Weights of a small GPT-style language model, trained from scratch on English Wikipedia.
Size: 13 layers, MLP 1024 SwiGLU, vocabulary 50257.
MLP neurons of a small language model. Each row is named by its layer, matrix (gate and up: input weights) and neuron, and shows model dimensions 96-351. Each number is 500 + 40 x the weight over its row's rms, rounded and kept within 0 to 999. Numbers have three digits each. A neuron's up and down rows have the sign that makes its largest values positive.
After each neuron's rows, "fires in" lists the words (lower case) most often at its 100 highest values on Wikipedia text that the model never trained on.

L5.gate326:492568496431439500469513546458459590479509544532548498500466592640474519482506503487430541537576480506484415464488499507462507586515381496511539516630501560501493489518569534489452436572540558494469440562452463548475518502513499504532509502524512535597531500487468514466416447547516445495521531486575598490479490474576445490498577543509520503525458435474520504489473455482527523488575488493564519523446466511503580465520475562500497476552486445517457466456497508456520469438539572503498470480491467503549499490520496502480517522523513513538519507505555578482513507473600522449452551444468444467535529481494567590435513513557425480444474471472498517543435509483495567480516565485570510502478470451567501509564456463491550488531497443477481509486501502525518483494504456
L5.up326:477523537457430475581508483552508525460561537509501442519481474475488540574569537558508512550490436556547513483515602485515497423491506514446530498550518480535511483529546453556495495513481521514519469422485488452529567464551524474592494527441461549509590497473514513509452495592477472482479446466515572452499439509548514580501521573496541546471525467481534522533560500495414518511457529483531517549521478486460585556530524559528467479529505477521505510518543504530486496424462434572532530524517494545542520450548474518567500483475470428487557552501519533474442475498544424497463534482547519470525484468491496492521548520450463520468539559478461506521503521526455475482516477431456508428450526583504498508470498477456564493509582456526545483482503522527513488535581403
fires in: "9", "7", "8", "3", "2"

L3.gate113:480503499479531538512530512543525488507525447419544511480502468432421418513527494514510512497517500537436514477476489455505456556450522538488471549545485538507497468525525511460453443520509501517549467467537592463472495515495501546391546503470540500453491483479545440545579541488502478458454546503465539402481484550513485482517567511517480490499499527518531478485466463451499476504451431522518581481471433486550473581557492514502550524477512490492389551533453487463535466457503410474517481441496426531511499534522511484469482520514541434527501514507528483496486527554500510551479514482475491535513464562489564595523538503595422597478441470484472514457505541426507494512524515462498560523483493524559501438533560453532475566513507461574590400405560506473500494434512477
L3.up113:451422479491488463493567499505491487472483540458546500429531539464406491523494575444417532509447502509499514512500502513515481567530475567520485491522483535488535474504572553509506475459455531618462517511475492526504503534471454514461551509446538524494501492494528517571500483460544429545479576474440392440442506472526483467536557509530507485525464493519515500552531464484553471500442466486387533399484442486524581508445517519466533541459498434500469404531513463428521537462535518480574388522497509490501514523512500479480459515491537518500451490466452455460466533472456549503491523475554482462484363519502557506453530497498489453507480497445526505529518461586524447471460551459562478535514536484498496476514465547509548582527474458491521495478509496491492501468457475
fires in: "5", "3", "2", "8"

L3.gate939:424481496467471510470546474560438571487535427469594541479562557439499511518526477497472573409486418543481490544511475475509426502489468514524518539531570508522482529547459544561459447468479545595524448563480568460413566561532486531524514486478548498529516498499449523485553501500454535530503479429509496490499496549553551500493462546463599516583461528457491518514493492477582509476494495436479509433547537510496449476504506461448457481504494513487508460516499563506434510528482514491421535546429478519517527509471508509480478513568542465480538500517483472546517472507582483531548514564509490504420455534546580551514520493475510433477474551436515477508469534461467533474583573498468482566541505464479471491496471501478505493412487487498491532528540477424404527465542490
L3.up939:481502507547562435531538457449494491376539465509517525464536545524494501526464550488491437517450408515494508576492546464565430528575537559498530477489540497577492546481463457435481452500445574617490423515502502517522483464462424462549530494543539493511494542492566528468460492465466490506502472534490493529435550523521468528490486508513513514517462457496498519471497487497552523472500495479508480488427489445456457484494445575522464458520524489529555508477510472522530547506490530486511599617508552473505520503442549528489450581509461473409456477499506419489486545516533494531573490473586519465470570505591502546552461530503516466546427533514464466502504534446443469503446436550477485497478537462542421456481506524436438444407546497563522472493504508473525539419468534
fires in: "by", "to", "of", "from", "against", "with"

L5.gate489:567565507528480525435504490516509478501430529512481508467427416402550521475483496577540518459497499475520440519475494495397509483413561508527532524546501474418454536492487475522483511444548444436484531434457517470525503536501510477456543485520566466526514434512509519474496508445608531467560470477539511516451529575496545485552544514522545484473445513508459508506506476481515464539546529545480517447567475516434399458494492551483454394513486536486458532560472514577524491447492519523445454493477561492531459493558532447589485475536505454519493461523456539557485425521434477457498470455494518497539441542487576523560505514502454514485481450452465477488537503465488534499502454439386561517530480566460523513479509554490461539535484447544521480485533548516482480467510551
L5.up489:574410546598539555467523446506569495454427541514494549480553483473429491471474442441521473482508483480554454508549450465470528595550463499515521489523434497472379490536488496505484464452513519495396474456501545438550557574470516404510551545469521456503510553388477501425422526494493528570491405470573425473532506468468519537446505493539446554484413539526544597558484492482554549542469492543565496476480531484465423499541480452553420496439531497509542515555477539481635525511506531531529477504514505434431457482446520517466459508474552449541511459545521550541531490472502529494544476496465563552476511453487536575495447500513476545502467514524560482539524471437545538514468452482527453549515462491531523501515456465451544574503516519557503484511451451487490493510513530
fires in: "in", "u", "to"

L4.gate170:553501513502500485466517545492492466509446517485568481539523442497504485508458524499520470565547518533475477481436453460532500484527555502487516505512514536516595485505468471471583404552562544528530453581547501555527500541499430514515475510548508533466511484485496513512457482556491556463462501502476540496543510524535475558489556480476468498525498442564573467469466433469471532543504520507512461494564551490531485450560524512400451518499464515473493530569509508573499530544490472477492440573451529599444487528479512597473498553399461460495447481479555471446461475465518528526507519489538494441561465524447545533470506482520504570525520517466465474478497551487464501528512502495552409579494463444566486479539462484538522554517445470509509489589514429508539455561447480
L4.up170:506595515492531434498422519570550548491486528533476515524471469533531518479580594579546533553379419505538510444521499468513503526582484477464531489551524447545498525490497518500500504498501506526535448433475528492495507495513506498494440469499511504500461532450555455552511512491508521514484534467489453517516526509509514527494489550562488485396535510506419458494376568497536431502472559507544618529457486452481456433498436515461524429573404475479509524478577520514424517413566450514511554489454474520474539490515492444479558495528470519424548484533486467476468489514596498459429538514443491483439504560526507490462473454533462427506521504515502430573520447493557505461543514518459495444446500618477472475504513555455511487507512474432448452435455405449449518459547572
fires in: "well", "6", "8", "9", "7"

L3.gate373:390469485534518460449507525493531523477472515523449580530520538505516467459512496609507472454541497463472480541468464582526474500458506511512420517504457503530501489501508508502484424491542575594449464500464465488496539566483507470480579549519449500457523553455502473539530523518514387515523518483477511469486451534521483547585575504488501536464491478480534486505480565500525490519472483578527519504525487546455515511535482525498510486443481453444506422474473496495508524497441491427542454483478461475538488512464587549517492444437574491438440450557503540473503501452510545503491528428559526544526438471507504566461553508515521553534495515484578494493504487509412475512546513464494495456489550529529449527491471525477478419429546514551476534533514484510527500546500419
L3.up373:443419464518452492451452564526539501487488552522504521520531513514428509555503473519471480484468480590475556516453436410516493489570519581472489504601504548503431494531488492521535467427492441482471426532477467467494510559554451541514508475484462490582404515436432504556412491479505491540481564515482550578538455406450516477499571557473445551517478481515550473435512486520569475525428539534445487569478464493521523512519475534558424494432482508521470548485485549407465529471531458473507558445446468482471488500517486546482559502517481478494486434490456490535599538447519563422482493501422523439543498486467612445434568466484429471510450511524486557411515462502575496496507498536431501511473530533517458513493477545510469476471492484498521495611477542495482427517496480
fires in: "2", "1", "4", "8", "9", "3"

L4.gate642:497483488512547520481523520472531534433534450496525512544463546434514437519510551491442414417555492571530530539603475503517439480529511509539531465473437447505481484524454502508398500498541469549534451520489506457477513529490475469482484487573562498436558537473456503517517488523506501541554418492502502514523526561446561418573446521563522408449496417575459499474447490536537558460478565558544476459552470428521515523539476461495484506525516490496509449553551495481543461489499494479524478539464522586457515448440477529499526548464498476492468490411527471513515540467486510522435456551519523530523500531573518508458504505493574524564487471441570452496623521541465422508550518508415505556495519497524471470498504527472534478492433392541524490542469459476450513442528461
L4.up642:453437448473501516510514524442523475438481490553483489528458573528522467525473599475443534420452493523517586551526493549530467537546530520485509430504546485536534495574486525470467562501439483488485460514420503520470537574531507533463508476554600525526559529532449558534439487453428549494551456482565531486500505543555485416511456528559424451441451459525458538519554528496482464479528461547536499459450454444508501577537433462470507531477492485539503432474446443503503434579534518486496532484463548544531519420545439430516481556539490388393529458469474466439589511437475474512459451523497518472475493511510461509495472488449557458495463502488519497503554491538506469470523471462518564442488543442494416539487510467415509490503477412479526553547535537472483573508517462
fires in: "of", "in", "to", "elected", "entered"

L3.gate123:570470453458496513470462487549520517526462493544525505526485507492545422471521596444458577529527506512419560512512466477442489506523484525505440540438472524491520523483515468568485477484529485522460464489478533452453488512496500536473452475474558506447522464461547482497569475542537505458502442591466470525470391426507474446467483484495489470450544536532502509556490446470583408570532449499543525559456505536460456422495580502479499474476521467522501438462511508473487492471485490555479498459429432477537567478477559402467494529587472435484455510550527449427572541504500538508490456489516519541546497491563483529497595520492458598574516454494587546454534460460502495506511483500412451452509458557469474536492435525474479538597506544465491455599494517497421547493459556
L3.up123:459466476506515551512480485451531519471389472484501562536535474498552427449447545553461536474507499470493532525520509509473455475499526537551486508431466457452545471471522508548448481532484545496505441528478481559467423522559507475475529492461544493427475497491457513463635486454579524498550491603463465492390413428456442520449506541471506505412518495499556540548490511551503528494479502446505510577507574554516471466486559434454522483470543461489430488490529451492460502493551487469508482499457439464526521546427529524475495521478563464578431528552483517535485457532494491510570472512537540488490478486517513556558518464550517535479515417459527600506515360501510494567515516536455553468466454486418453504478487549495471439436495512440558512487479501511440533514527489
fires in: "of", "about", "as", "out", "on", "into"

L4.gate852:463445572493506481556522516413504537442490379531542546423547509542489501458500429487483578524519526508462470550477540444600495479495549476551529523562497471557507450479463465558499537514491496507486487514485495447484488509539431518508471478426490495465460544536468493508483483464521528589469536528436481557511494551549463490475508568526549462494500478539540510486517500478518547465489528451486491549561530440439473518479503517491513449531460519496545429540554474511524478527541511488455466479465527507486485485587526526476499427458528576514507517535492543449521443501441520444500571507477495512556501452433530462526532525502499521492532494497441481452492464490523486551456545480538487486554500473517541414416563515498460479461597532485508480487432543553481543559539541
L4.up852:525487440499458440492423580482490563524479489496576561474519504526487519517507524500481593533468428557458466533529470464484589544447509466535534519548484480448511459500505534540475594499445436472531561472583527521539520497605408507483519542475412462515478505533435512500501491545522440523502466532525454538549521455516474508558516585458500558538480599511542540462504578446530591503490492504467476501510498567468501495534529530614613493560501536458480454501513558467534530515537505500526572517479499472513482448514511385504507479533525479476454491547559432558469471503464464466466562499485535492522502547488501473440486538490472435536495497529458551494569470492504453533499561546592626487559528511489460555477465501576521511473524559475491464511508477528538498506502468
fires in: "and", "or", "often", "many"

L4.gate747:504547525477549539495460426512516500576526460517449398479546449507493494475513432530507449509480409520482541497471417521502415519558525459540513538499505521445441497531489536515398467462558469475441409511468508424508545543532476558430441437526486483427409519541456403383437513521562514507457438499512496540538489486560490524403495486469560459516516592510520584462561436499503521498491508511475508504514549446465540455490514502505487471547558504490466440561524487523537458493518478442525549529463487535542484509480448414465556533544517471520522543478521498541532517485555535482446457543464581538491533482522543501495516553504554547511498491496453528490564517501502445481534506438446467505446540516449544489454526521476466537504490419574479495431512578577532509530462512
L4.up747:523495502433544483565477466442602515549436491482510425498554459525518548532527468593490502453594421497508503591515452577497490563465532514563487445529456459542464528543459524492490560511584433508474510561548559506498472538497479479481470457452571435459510510494490471430490522499503522493516473464444530481529563515556487494508507479443559508449509591498460625524487473495571523548522437463469492436549491464449510537508521427515463481478507537530489471508517517503554450485447513521497495542484421533552510535437447533500549445578447402459459509569500534485551540416525486510543497536509587591555444446430410509567505514490548465470481502474480553499553504508497483506512432485489546527480489573415450535481575456450461452487512486484507492493463455560519521466541517
fires in: "to", "of", "in", "increased", "on", "increase"

L4.gate82:455476491528469412532429558455478527486570534507438537482587519519472437530426514512507516455480466474508569524428505447514468449479475529522494585548542419532489462502460509480576486459485452565503451516488519503516562521494473592464551588445576536508503491490493510490519471508445468531476531423475508489415496512481478481519501481507484491504462517437499483535495483456470448536499494505524487467492550424538470539463479502457541462462446511523545463478472579514419438500420520502516541485411484451504478494507474441488470457529530516484497491536469464459510446497549498493517407552531492555441482568448444483529563526556529490544509517471474535528509499410623537495524497499464503482488454424465507489538466462467592540415433464560427491508475521448536486520472526
L4.up82:531425465511520448510473538432481517523541565559453503458505529529444521476497552498477481564424514536488518439499506464549459465414563584509542524490479508476540551435485439523478540566562521509510423517552491520492474500515447565525517491553483470482482470479457423494503462569426484549466508396516514496613456540451470499503528482514506516438539480499563514539550526498572512448499548531464448500479477555470509494459585536553498471487401519604512473490520418449511429497469479549533459527497520468493455568536590434545527489519558482497476588433513465406464471457551560572546510550500520519509509510484510515494525503521497497534428558439463410513469434463440464518522562537473459407465461484459571518488448473456488477540449476564518435530496545548520517484489504
fires in: "with", "to", "from", "by", "on"

L3.gate980:523479522580439481502559553507458503548518507558532486544519526468449438498518531454527473482506525491502468518469546453453587491435493465554512494454452507408493423464450464500530506531464518620516441516496478488490461523556470544597541530421504473439489570522469466554488561528503501537508518541571422437541475513563532418521459589481520499532506507434526412446531503469486515474527533471460461495497505474412579453449466525549554477494463516500500453491510433458480494447478511447457525465406503471550475520487452525434523477515491528517518533504587496521539523529511491471489481509445441551468534507519585460477471462489494477486398502524505428484482461545483413568507534466547578486544516474520486472466464503446517453542498427517524488502497511520551569521495550
L3.up980:478494516521540523485556497437478628540496553512500493477587545485506506443474489460486554554495542469539504477445528582512474480513514445495555454508474506474410500526503484494454521514430543456511448519520450439451509489576453573516526530526481572451449523493439431472503490543489391483478510515482488495468500537575479480475400594469527505519518464518562534549497529440535474535455528374458478530526473534522482500480436499453492462548484460532504521484518460530571479462531572527557456501496539459553472493517512552447474540522527458477514486427474530513405527460534498513505449538437547442558482467558578457443489481474454503482412558549542520502567532438536472552521553505535520455515521468550521540491434487532478526485540501494499537486485483535520499462465502
fires in: "and", "to", "than", "of", "or"